Part of a small language model's weights: RMSNorm before each block.
MLP neurons of a small language model. Each row is named by its layer, matrix (down: output weights) and neuron, and shows model dimensions 160-255. Each number is 128 + 32 x the weight over its row's rms, rounded and kept within 0 to 255. Numbers have three digits each. A neuron's up and down rows have the sign that makes its largest values positive.
Before each neuron's rows, "fires before" lists the tokens most often just after its 100 highest values on Wikipedia text that the model never trained on.

fires before: "3", "2", "4", "1"
L20.down142:112144100121104149150173068070135053106131104145126097119084130172148112145108134169091143105065121135133090179200117158122092110105090130140163146105094160132062105162116169157123069145091157134127119148161163132193172214094130065113134118061099140124121108109164151123094103112136130159

fires before: " ", "1", "9", "8", "2", "0"
L15.down179:110147135191153147200180157148139109119044155127099127134102091177121069130124115080078130126143185162140124154109192189144116109100155145138112114088187130100177150070147176130173105105140077083130203142151162177153094146102142090118099144133153108087141122033145097151158160147200112122

fires before: " by", " in", " with", "ly", ",", "."
L20.down440:132033181092068125140147134157166096157098152130204096109128137151107075146094107117132170124160118147160070106169094138165104108193143135042084157130128139084089169122142099181184081134193073100139161128167178116117088146087191087063115159131096093159147062130109115126125129104121131166

fires before: "ia", "ian", " ;", " States", ",", " ["
L17.down500:128147155118133093143086166162174165155173167195123114103107100113100089159079108164124137135053138132092120151131189093159200130104117116104153097151139182113147149088070139147185170073144141078102096123121212150161137132177102049144133182124123186091147149128180109079113070165098095122

fires before: " |", ",", "s", "–", ":", "."
L3.down626:136104085173199159079123101135110123116135121144079087099125124105140020102093151098172142080108180103129098156098116167084169080138195163111092094119144101155157116167101124186109090111147119142091109075172186123219104144149097126153144130135143140070114126178182143109115093127171063068

fires before: "-", "\n", "m", "ms"
L6.down325:183139102154105113179158103111072140073126094185145170162176127171181120151138108120150125139092155082113095060178193123131164175115124171047107177051078143152079168129103117112125185089190121130115128106094214115163103178128156153143126163156083116141091125108083099123129105172114159109

fires before: "1", "2", "ug", "3"
L14.down332:087134106106164119112177068158154065172122179159163118140163188120140118159108163153123099113155120109121069134147126083088125154147070079132114102128134158177111133117110128122114117119130118168110074095107221060112149116132095142076160108073132096110098091091180130105128141198088097114

fires before: "5", "6", "2", "0", "8", "1"
L7.down27:132154210146054142142123134106136200067084150171200105194160148150088094156109132140091132172116145163144154076140077107163147078152165173089103088099129090124144084160141158163119143131162125188154124121073206167118050139124209130112064122067121095103090129110139142133130148141103076168

fires before: " |", ".", ":"
L20.down46:135094156141155119058186149179141114131156125128185158182127095105172067102096163138127128134134080123091152159164103136137157154123130134163192097150098097137118133170081125120112115124098096133097149169087222088165119125089145173152145101130083149127168123110119101142130092113133174117

fires before: ",", ".", " in", " from", " and"
L13.down211:160107149106194125096154148178152151120169191064148165128135091110121133167090126136085141116105118104114083103164161170141150076142117168099069088109122145129145066114110100166103148109094112123157124116120255154174118101178140132169097151161146157136155120081132154138130078139152174110

fires before: " |", "|", ";", " ", "0"
L13.down612:146130127171173138208113124126152134126066078131185123116139120093110070167078172074160157108060133139159137178112121177216158142139077125120118107146165101116160128126131161096120141128100130186103126136103148164100160123123156134155086159124162118140179112157170151166115121113107135133

fires before: "|", "2"
L18.down7:131110157140121127108152146137174172153122154082067098171184134069052081140090101072145138108091196115067181103155126182178117099148127113107086080085160088201097101112167113120144094197145117149177129104087164119165088143109188122118164090136129122130081129134106147118130083163110094095

fires before: "s", "es", "ing", "ed"
L20.down449:106150128113109110127113188156077111138139154129134184147079110127070086165195148103175119088105138123153057123140131121141167172092139161111098154129122122175100136128160113067143028086084137145122091153068161147035144119106150093051128116162186091077139157148142146094187119174117092153

fires before: "s"
L15.down103:140124133065126108096127145177135182102125151090095124146147112165157063165171131154146113180156138088134131108129161114059162125146077164122134167130128144196156139126117072089102078136083127153154127149177130185092092153122130130088157133122189124077196121123162145099111159093139180156

fires before: " of", " in", ",", " for", "s", " from"
L18.down709:167159143102127145126114112160163124128089147143159140163156113137152043144124130138106120177135177108107101097154051156127130098133108171150128096100139125093127074162101103094132195115092081167154163148124219206200141132115179161181117178118098144121093054086119103106060164187141180102

fires before: " of", ".", ",", " in", " and", " to"
L17.down712:131086158106078111155138149167156143148150177143117127123161084070185126172145117177076176131109136131035080077167124136154130101114071154162155166151140091124090093247080114129096121092137133101123110177128255129144093113139167136124124159108148087116128062099110113123131126107112117085

fires before: " |", ",", "–", "s", ":", "."
L3.down689:161092116167136089062056105171126067128154125140132124078100118131124045110166136135183110067131177093146150092126122167137155123172204126070109136059181152167175062151124116141114094096170124119117099099171162113179080165134109143139130156142123198088144165096146158119112097074149058085

fires before: "-", "\n"
L3.down656:143159099093141059127146168190146102083056096153101114122139195134098096150118122143132141143152136172072109102179149127129135216104148139071131120143145153085140109180146142125145166109088103167175149091099163124151125074097143121172142141105151131127131120132100194104165079139145142121

fires before: " by", " in", " to", " with", "."
L14.down256:066115172081092141166159146143149099145145127081119086121116134138159075122127146104159146136136133104144128131178121192105121133112138161121143090116171100137087179097087154152112076138095096084128142151125105128195137140087171122116136104133063086154115120096107170102083186164109146121

fires before: " |", "|", "1", "\n", "iginal"
L17.down139:142161058131121172149111124139149133164147133073137139084186176086098129154099147111150135153086090123130185164167123078149154129110108107143179137154148111099213140064157112097087161159067153145089139170111145136068167135173085116166141149116134150104153132164110170148098100069117128120

fires before: "8", "4", "out", "berg"
L20.down436:148137071097123167110158132130087125078114119109124102136156082144138145162056105173149144132163132104166135137135200136073138144100143084116134154121154108133137148131103149162152114107134169062115122149141137114090141142100107123119165140000132081133139163096111156128157112158124191157

fires before: "-", "\n"
L3.down606:141072097112133130127126205200123110141131092106131160085139126176123107161107146098142118128086204103104112163179098096157213095168173130133118104146181124150124107154065172115162102121135151130100124150108147109113103096154139112162131173145121117108177103135093157159143064102156129155

fires before: "0", "6", "3", "5", "7", "9"
L7.down282:151110164143130111137152174143120132094149163166136124148176177160094108127117171106135113121085155126164162164120159117136080117143092152090094144112134151072199159111134148114088098134167122122160098111140172084118102138140150106139100083140147182084125101164115105066151144105148114163

fires before: " ", ",", ".", " of"
L20.down342:045123131157099157121096106131181135122182055154103049100124186118113105143221138121105130130136173065131094122129093119115162146120144144163093154149146090115090165225091135175135083174145189132101104109114207169192194139180098085181088115145141131140146127181140122097155128127148157135

fires before: "\n", " "
L14.down777:170181119100103150142143194122137194111069088132142073135134112183134138130128123121110131125121148096194162084154110148155121135079152120092177119174154189094108151070106160083128142180150196158195149154150133149122068146116095126122100093160142103180148134108064165144087195134123091165

fires before: " of", " and", "ation"
L15.down748:115113185133130116155098122182134130075157145151139121105120078150142114148083107113159164142112142105139095150131148091114113093075151182206087062145121101099152137021139121105141144089165140041139110105123131144176047192137103069138127086111149072137141098118100156120131131118160180128

fires before: "|", "\n"
L3.down138:189143113145083119115135159159123079142077141117132094123152161166153068185101155093122122109120183106126134137170109138180165155150142117076078070137098171113066150138094145149151116083222127147183172125119183135096166124148123163188134206128123105184157097140104145119113147114128176187

fires before: "\n", " to", " of", "ated", "ying", "y"
L17.down599:144155206162169124140144140115151131074169080119138104143110089080096105119083168191107194181129132072141104114131170157097140086108133137182133126107149121150164112083074092135127110066100050112138104059126198155109103095117111137127141117112095082152097154124192107146155121164170135144

fires before: ".", ",", " in", " of", " and"
L6.down447:073155096118119123127107181164078124152160148100162131168040089149058108141107153083145080135119171043089129051167108116148116171161149134116137116112224137142162090153141093118141139142112152098104152078119216143122114147108122136157125141133139081148140081101108148170076142099115142094

fires before: "|", "|---|---|---|---", " the", "\n"
L13.down168:079137124130111143118122164143175165123138140097137097096163173073102131195094123100063135141140106148091126145147152167164098145113160183106084088111116137122124201123128090118141102114144095126124089110094201148136101203110192119134143128113097115151172138127179080063128152089141099165

fires before: " |", " m", "\n", "|---|---|---|---|"
L18.down727:142090097208126120093131104155120164153190107189057111166086164116105124165152155136117173134127126144092154170152141119140109067133081118141145082151174135069153124164108122125153113165098123153114128101093110133165073157081089086096154090119157109105156178116080132101168098124190171115

fires before: "ian", "ia", " Album"
L17.down89:123157101122080133177152164085066145067105101186141140116114124146121169162097103153126151196085131140150103139147133184172159124162157124084098101110051140152149134156117130081192170098192147135152117173107180140159127165126113091124108182116061093111151115065152147105111107129153155125

fires before: ".", ",", " and", ")", "\n", " in"
L18.down194:164120076094132117139123118094125128131139133180138125127081168122148088175134106146144200118155148119064095122122157127148155117113123198078071141127150139115126129120162155122123170137154189086138108110086223153134112140133135070105080192200119098136092079154156167102074116133155121151

fires before: " as", " for", " in", " to", " by", ","
L18.down667:140128171173119114120121131152095113116123152088125129116114119102118112105069070141163168118162118059091181137133111147094111145156130122170098183165141154109126140131094136138071163151076110106149101115187255152151071148109096079106111123108196102129083108163096172078047135121105093045

fires before: " |", ":", "==", " ", "\n"
L13.down94:126134163139176101125154182190141138107141105105096087090144106081113160124174111144115186123145189149112118167105127084115081117218090091139152146101090120114142113132117113155188141123109109098177129130107161169160084109122113094084164123121110167078108130125113114179090144071134195119

fires before: "\n", " |", "-", " ", "|"
L3.down783:132152137078124116162137118116111166140160173136158148170132128111167098169119167158141139100117119112125140190083100144088119055140140072175123078164176059097148110125149172099060132118111131129173104101106221102064142088106094115138063110080150117128161170099138158150157092099079173090

fires before: ".", ",", " in", " and", "s", " of"
L20.down766:131109142166165151131110138137144149192144131139154149146102171149125125150113152101150130199123125102152133188144081159135116141116149109098164112146125114149117164153150089151189137120112069092137109119090255165179069161084170146150125148175101140109174055157111116157135116110144149075

fires before: "1", "0", "2"
L7.down44:126169151108087133137082173135084173173096087155111079092171152104102119130125120081087108193138146130132134179207139114189098091062140099124143116135195164132162145146094134086114088134098174129142085066117193140169083133133159142132134083139117140121132124136150165076112068139176153145

fires before: "4", "8", "3", "2", " over"
L20.down234:118116121118163179141156113134137078148105109172081152126136071095107102147068148181132154070099135128097097195153112106185088109149128085104160120112171097127159183150088082158101134102131086122077116026143156136144160086101115120126140123079108146136143100036129154104135086194146119206

fires before: "9", "1", "2", "7", "8", "6"
L18.down283:158129151164128153208084114112156141131122153135073188186071094141066094139166111095078091147141139115084110159047124124114144161096127145133119128111079092128069143122097086144122124089110124122109080117122158121094098137141109116100129098152176085186038148102110071147080100092062128082

fires before: "\n", " ;", " |", " (", ","
L18.down826:151110135179142124093084154150069195094116116138071064124154148103086130161125160139101172080179137221086153182124148119114085112110130097131112130171140099114125122167121126112141139145141117120155164085163183066054128105162115141164162102111158098090117130102148128160153065130142114111

fires before: "-", "\n", "ent"
L7.down262:187081145123097102124144161125109114132148092134105153096153087132146111169157158119160121135123126165095123090144147185117142138166144178091108091145108166094135051187109129114142212103152158147103123108091199202142135087213122085173111162143124096186127079116105154089127048127187181144

fires before: "2", "1", "3", "ug", "5"
L18.down724:122174164147097103139024149123178118159057157136061136157061090120112150121168160128096114136078153142098165155119148144106085148145155184185117110074084127116121196130047158144138153110116073122106145111116150171104085075185163128157101098076078123135074126082191115177078118082180095152

fires before: ".", " ."
L20.down446:098135112190106086128087107155101084151121136110099025127108108088130135136144175123147146122106130103122151120143092091107145122142111165141123148112124095112117148173147177115161167134149097136187077132141165103136132121157088055124127140139135164093110111151145055166092179173054150141

fires before: "0", "."
L17.down645:144169150135123123113190122128150129093116138143148117149129116182104109122083118104159147114131080180087088135151118142161130118078156063069129127123143084156115151178142123120166121174097129172109188179158183105099068169129113166097158177196112148114146121105160099164115159125124137112

fires before: "2", "1", "3", "8", "6"
L18.down793:180117159088017102142143150153102097116136118156113127133071169084160139097140151136164105136126118095137152132125142216156090169160151110110130124135116161125183142127136113107103139161164154165133130101114162132045145063089131162115091108107169153118145135140049090131136128090073112159